Part of a small language model's weights: untied embeddings.
MLP neurons of a small language model. Each row is named by its layer, matrix (gate and up: input weights; down: output weights) and neuron, and shows model dimensions 0-191. Each number is 128 + 32 x the weight over its row's rms, rounded and kept within 0 to 255. Numbers have three digits each. A neuron's up and down rows have the sign that makes its largest values positive.
After each neuron's rows, "raises" lists the tokens whose logits its output raises most directly, leaving later layers aside.

L7.gate455:153097132157157195128092177135118148150084129155131142156147162118134064187116185118124125114160146107092079138100130098150148131121149141100085051155160154065162108102162044169096115174113134115131173122159130151146124115091128056109151134145161127145137105166103120094122179190152083074143111118086114052146131186166157184119132108168130139080119089125102090128160118165162116120156162114191075107085181140140109151119112140104094140139076119087120171136144090149083127144112181094142130142102132111135117114115144172101116127146120132066114116083080086065161060130193192075
L7.up455:106108145131143119116140180140139145113095146206131088128058160129090135136148138110180141150096081130105146132122113085104133132128126135128116124140163151102037113103191178166152064087129145122106160091112101105040140117127146136144090133129136114080145104107099156114137128172109108094082157185102144020162091165139112115155125103108129148139136100091083169142144064102114091142108145118151080112113177093112114096138097135130058145097143130144115179134106090107161102112149124082133173137099037094181174134129137152138148174147125089049135148188094120109170104113184090049
L7.down455:015154078081143158118106091162139062142156094105081136166102169101148102152171099131160089128102091102130114129174164128076091091121081162124127113131104107176130070104137146120139156127154146140162099128095125171132110159137111129129129156088112158186109136163149121071194157150136093171144058131142122083135153170130084150146169114135127081157103167072090123144122096167181155127189083151170107146134131166074070119150116129137157124171136115101128132069068119107146096123144131169113143121145168102113037120114144148150174167150130139161180131145106093095178132117174184053
raises: "ida", "ion", "idi", "age", "ive"

L2.gate10:112119077187152147107112113178119150137093126185146149128138164148171120129104117111131141074114100095132176139181093112103138114092114122132127048063153104172073140150089104183097176151112167110135132137114183099128156130108165162117167177137185131155136120091125153186127071145129133179110175188168123142074086133093127119108131173129158108091134169127161151085126113127096169044094074124190158138130118137204068139166110098071106143122166091164076092158085104127129177062091114129139126171109085083121115141163106124123119094104114124137066140130175112156085091114158094177
L2.up10:074168101156115183151110102109109115145081148190121128084177166171196087179100109083114171130122135124171161151187141088095156078079125101151160074094107120156095113141106075168126099128107098118101120190093152069163113148084193151115114195142170093128142163133117154178093104106090098143102163132163175105140130103083159162121130142169120151131117158144144167106153152101118096110102117088162166172115139121134103119154112099100018099130151120142072117178160064118152128109104063080132087149130192118150125137199108150116181128121094146141100108110130140117100103110146067124
L2.down10:160111117130132118085099135230136155129119117149122181150060145124083140075117123174085133117142053155111111097141096128105134145131128159104143174090169108128108149139107166130147182153121186118204163118139124117088146086156113128139184103123130113171140109082124109162163103172166123157134095179132058109144105140132108086142111176097141129117133125118175120147158104179119131020139111144136088108155152162197095139120120099117165182128149133114117140141094211084041187093141191142155146183162019121146147125120146124145101120125136115142144104159192098116112133118106121156
raises: "'", " and", "-", ".", " of"

L7.gate303:150155100126147108116109145191110160101140144085144117121143132141081166113110148122129098138152143120108103128126133127138161076102133082136171112136077089156072116183122078192112138156143116161124131148106170136133158148153160049172112138120075177177171132101098153103222123093091167097123133133168055163145068120086114129116119093125085131120201133173178119127183147107101133162156136141135106173132115157187123139081121127204095147132126118086110102131122157190119104131118119174138159201161117103083119126120095135101144090093112166176115123088239114167172146142120055175
L7.up303:089119166090147125153159137109148159148097096095084091131119140119147111166175217141165108121138151188146124169139101126130128162123082040161121129124109142096115136160184147139123084143149107183151109039116092143120140086094173000144076136138143190092123102113133150109170137124116102102096149105153157137113019114072107110127150107143113114144154164157109145141143194108159089191129117100121152139193108130131120124131146133143147095134099140120142126135140171144121102164142092112152152199123056082161187168088111119122123093082121118107130149153169151139104115151131113125
L7.down303:146144132124124134105106100142047136104136181147131148089109119146092155034080058050128135092138047098120177138122092128123158133140145173081144164122130083175138158082087119131101210123117178058107133198116152087205116123142110213125144120111119095148121171134156106184149114155098106187115135125134137128152232122204141160150095149098132126102143120121110135139143090113100160077157131176113156088085165127136095139163183117131126141177159086125090154081131109165131098085129173112102144101131156135076074136162123111110133121156146114107140099119134100111124137105121133161
raises: "-", "–", "&", ".", " kg"

L2.gate499:162131106196139128147099176119123156122076147108146151164102064138146180092112144155101112123138100107108072139148137095141098139154091102099127065085073137103149144125109157133142141126099177075057131111145159088154113178076097189065138180128160153119145130103147155164165124115075170125108198077184134211139182077132109121087114098103165071146090111108106091122097123124154091086174135124155124122118187159135152141135106095166106126166170151156066110179113103126047157102144126153134089156116165149126140097134199066095132101107125161131130109120135171183154106168150122082
L2.up499:132148133187120107080086141155096109123150136163155111166099043105129156119215108151100150130113144118149101178098117073112148160161121155046173115087104189094128121092123130108122171125079137100142172176154160118122105176095105163094117142115214153128138124077086170099152132127090144172138203126211112147085196145159095151126131106121139109228090113106084137073121067144086127091186153135146193142138168162092165128144109144127107114124154147136103082141091119136112111092174108149111105109127120150136140066132146083132178143101123162088134139146124153100155083156120123104
L2.down499:182134086085124157129167128135148151136101101112078189138091172164165136118033147116107113131155099122135149146143140197110119143147117107134082130139144111133106180123088122138154123090116222062156098111142111171186169134145171150124134153167095132107148120181144140171116100132134099117065108107111132138145148106104176102095159118104152093069172124150143116172101104086163151084101074155132080110103126109159093120153114106157163147149128134080130220138123151096074242102102135197143154195092168138128128179102155129091074092135086122137133088154133102171113115126145090093
raises: " and", "-", "'", ",", " of"

L4.gate404:187141147101132141150097162124143179147119145107087109115153137115176127136122145175050091092133143122132049130115137172120148142138099092151070144110161118132147145163167151131056163151135151216143123123101130145099109113151133003132094119071157173139163038087133170097192167082108155137101236137109177111102037136114112118120156083148095162192120152135140131127166171149136114174135149078094103144147132172127152157116151152138152077117140131111187139153152162168151111164135140142125108150108098119172155080099116121126140143107141093114087103127160122153141137136124080145
L4.up404:215130132136157132171116146172143135148122139074130118144122155113118141143111134174049125113068107118135108099124132162155155132104092178131079097088126105203156147132104162136096154151154137135167074125113138136137141166150085125105083164139132151150174059124135136132211119127122187134099191134095117146085099139126088104123071113117106088173102123142083139129155122131142106153127152102162126131098152185214159145153132137135173107142091113127148136159149161125119206138140175146115140134152143112167099149078107150075111139134153116156068082139255043104162142109157129126
L4.down404:063133119131137133122123092130129151120097129144194122115127149122097143080104070078205194140125122127141185135140113116115108144101128159065182125111094138153100136079110089111205096085105097077113161129181147137149154167109119190112186114164146086142094165162147078149042067171132139111160041153150093110149229136173117130150062129108172094132115144111099135137123088089112117109172112167192144127114162114153107132144127103110120165131128121163062172127107035076117135098116146124132155100100151142117100141120131141113086128183132169151113136135129112085144125101120177103
raises: "–", ".", "-", ",", "°"

L2.gate312:163148108173120148123141096170050092113143135166098134159070132109197080105106094101113142151111136136146099151113152121126108114105084139165079105091125121173156134102110164186090139135146092126129142123130127112120117183123145139130175133170114079123101188157149143156143070120142196148087097135157169104125210155112133096106082165111174152135125137138151125069165138137152112088093121163153104094118107143199155048167109109137106137183161079093090130138102172088103187089101134154200131211110095150108091141121100197053136078135110111210113159116146105100113128086146121134
L2.up312:116158128168080133095117091121118130174152115187149040150158126128176099133129123088070161139131167107098117121149164123113156106161122084169132098161133142099118150112127114181104155165118148160134142103128172103116096163145165123086162126136125113156139150153063157115152107126125187158107112187150154163159155117099087080077112131115124073185182144130174059045184146094124111066104162147109081137091085078120169092120092132130099151137125145123068146130093138122136106145094057110148088133094065160075122125106057128109162069114136145141123129082106144136183109073053070138
L2.down312:189110080156139120146117087174064105094053142129188185168099145087157099088159136108105151135148091151117111095119165125163152133116056144132053145084085115124124131121123178125132096109177113109134117153166094197112155142112210115149129178168157122105134138119192075142141096140143109156071146127104145113080165178114108114148146155147149132123182149165170143135118118172143137113155114111166107112128176137170162109180132107129151101158156081111075149139114139088065209097111165175144157158120055145075102141148121179103153163126092113154156167134200118082127120139187121153
raises: ".", ")", ",", "-", " in"

L5.gate766:167142143152123108115149128120081114094179141182121111096185125088097116134175106091120124181139161135100087123136105087115095050071138166067148186105128064139200141136066101163106111133116112048133132173125143113141115146128152128157144189118109095072105165164122078155068160112138120103146120113179124095133119087162105133180152154092111132112158128184122120087124175141155154120134164111154061200154083158084145114139152142151122106068063093105144164167076112180169107113105070108096110133103124147112139118121124084153087103186102182135056093119140106132121077150095133116
L5.up766:111111118141187138133156054096088116091136084181163060114113135141065118133152130170139110154131089152141139069116090154191124095122137176153136139148132133108169147149099165136091138108101142110147150128121061128133108094119203171176131103152089177137171135138206150175090053130066172156120116142135127154108149086136129194108088158055064149146121119123139124142124151091125153145125111087146100200114120170098195099124157103167166143160092144165155100143048173126173136140114122169183135181162076127131150122130155149118123127110174173117087086132124126175143121152137066101
L5.down766:099137091165105105099105129144170102133104098073155148121066186135116090131144094136166175106144126162139149118096176171106138137156047116175108124135067181139110163087135077127200191083101138119142130118128149122057102111140153166114097117106168124146086140125085123068137132152109152134120110112100172090136155135141108135110158113126178131142108109134174130164146153117135137197084122084126127079170136146159132217105127159107143129117167147183119171155030068115137127112135141197099082075117115134125154089189127180113115095149086085146197136140166109119185176115140179096
raises: "ek", "ese", "uan", "jun", "ep"

L3.gate662:175158181153109132134108123132087132079144175130163109122086141164149108114063102098071130145136130170109118157142182110119178132148132094113126152124081164149155096130105115177044164195145143176129147138146062143147152135093164106090125144195120096163070082111129137146131150129096098140117160145127144185130087179113098153164102116190166074048131109115079156117088100116145125082065143153106145176126095206179142073150203114118125115096156118140181115172102109067173116130135122102080161093136122116063105102123105121169121137123089158146135101154179170149080104111117167137
L3.up662:138178162079172134076171067124088133126122156149165082122100092138120170159092121099107128174137126153144147145167154088096173094110120081127090182110117163178126105100107130109121120123170161158074116116105133154122135107075159113162131169126119106101138105164106178113136128154090106159136145109140235187163096135101108112192149094180182103072100111154090156078138170082143131126132083129121147117145073176119120041114146144081096166082157161159175124111144094066143079125116104072124093195107087148078153113160143104152144114082098165141088113142139137099127129191137111185
L3.down662:159107083145115124146118136202097110152118157118145092132156149123130117099114146133054144105153067144096102091116171112146132117138116106117145124049098134144134160112160148156033092150090198175168154108090058136080141129133146120104144079188154105177093065116090203131168106097128147113126127156188076115106155153089080120127164136105108146076121105132146115157115121134170142078093151107110114138176164163176103132155160113173157129170185083122113090179136155117067170125145084118127131166177151127120096206062140155136135115122107106172103110122219112148137156104123132093
raises: "al", " and", " between", " of", " with"

L2.gate248:118180156066139126167155142141115161159091125145143090108110185138125105139141168088087110113098118125098095122120200151163125139143075162147148057131142158167126141137125202087137114054150137151114117126193135132103112113142104124140159160150149130177153141101106123138168127139122182204138134061140080129136130076140169141064141068152112147164121146097138098143117153120172077091124160089132146130123174101152135096104085168103168148165118056091143127067166169144071160109172147138132132143134109131112106142094181134123107028117148135160147160207181100211135105183164140148
L2.up248:141127161113097125166087188098129108113161163128127057112149156203190119160142159092081088116130116127110065116115155084152176123115088148137137076173165150105123085117142157105070106148160108166145160103096134105135114123144122094106119172095166179156078095140040174077150157123115151187161168127089143148179123107122110178098165118178100147139122142107120088100112165121147144126072160075088133148140113142134166156111130207092152162098155097067213105103171164205141132190145103150149109143135090110130108108128163115115159082084085146141136150174155121119159100173147099142
L2.down248:117173126113118193181168100124112148111080129148184130142102132099092115121115109101102081098104059169147122123157102084119038150172076169137156103134086091174154188109136185106147145062113172168163128157210172121107169103092149154090158168140093129139194164109158114137115101171157152110072129082110107155083155124131162098117125147118083112187112188143133145169083027154155136135169093164156139103125151116142141070125158104115125102170131109126073132126122148074078141065129176131162159116107098156123119136124170126165086104149140103126136159165154107174103112130144138156
raises: ".", "-", "\n", " (", ","

L11.gate147:168136106109169072113181127154083117129123173115128144130083111095136098094112099120116167143095095161114141142172114135133190144134095145141093072192102132124115121160108195068136154088138160168143169127119092129097105141147140107164113187137134149108037128153150121106120082185155082119114063132127106124105107097137108086079114110115130081156179072178136161139098111128078112093152134128122169116118154194158104117138145097078128192152145100203086147194114153129116158145156210187193151144107160091119134173154136151099144078118179137129104105133165121200138094189085146120
L11.up147:182189142104138094125135173141118177123153113091106142113139134109165107120144095067093171144120134112119136169162144125093229098137149119141162088214123169117120069158125172099105116130119095156158182086057084108121070163172152127176129126141147121093030091175131129104123130133150056138118091154108165150098048123147092144113130161165117066152173108115132161116097133151100120162174111105103139117098102120120128112122148154113104134125081115159118116191131144189191107158123145110166114115127211026093130106136098089160165112099110118127148122124117137153134086139080157122
L11.down147:135105098128110075124157087109096124096140171092133160145118164143113108086095124147141129175083026132127178129151132156173121162145073175120119108122120087147136128095121160117145147132155229107119153123114125092101120133129089156128135198137096153119110147084119120168145113152188157111072139095115135124107158095112145109074062124078138077144144107160123130139100116094107127119147131121108161093139196122165126138125128104120132165139129106145114149123101151097069129086161163178169149124123138146125118204090152192057126066203211117087115130145254110133171128152118174110
raises: "-", "/", ",", ".", "n"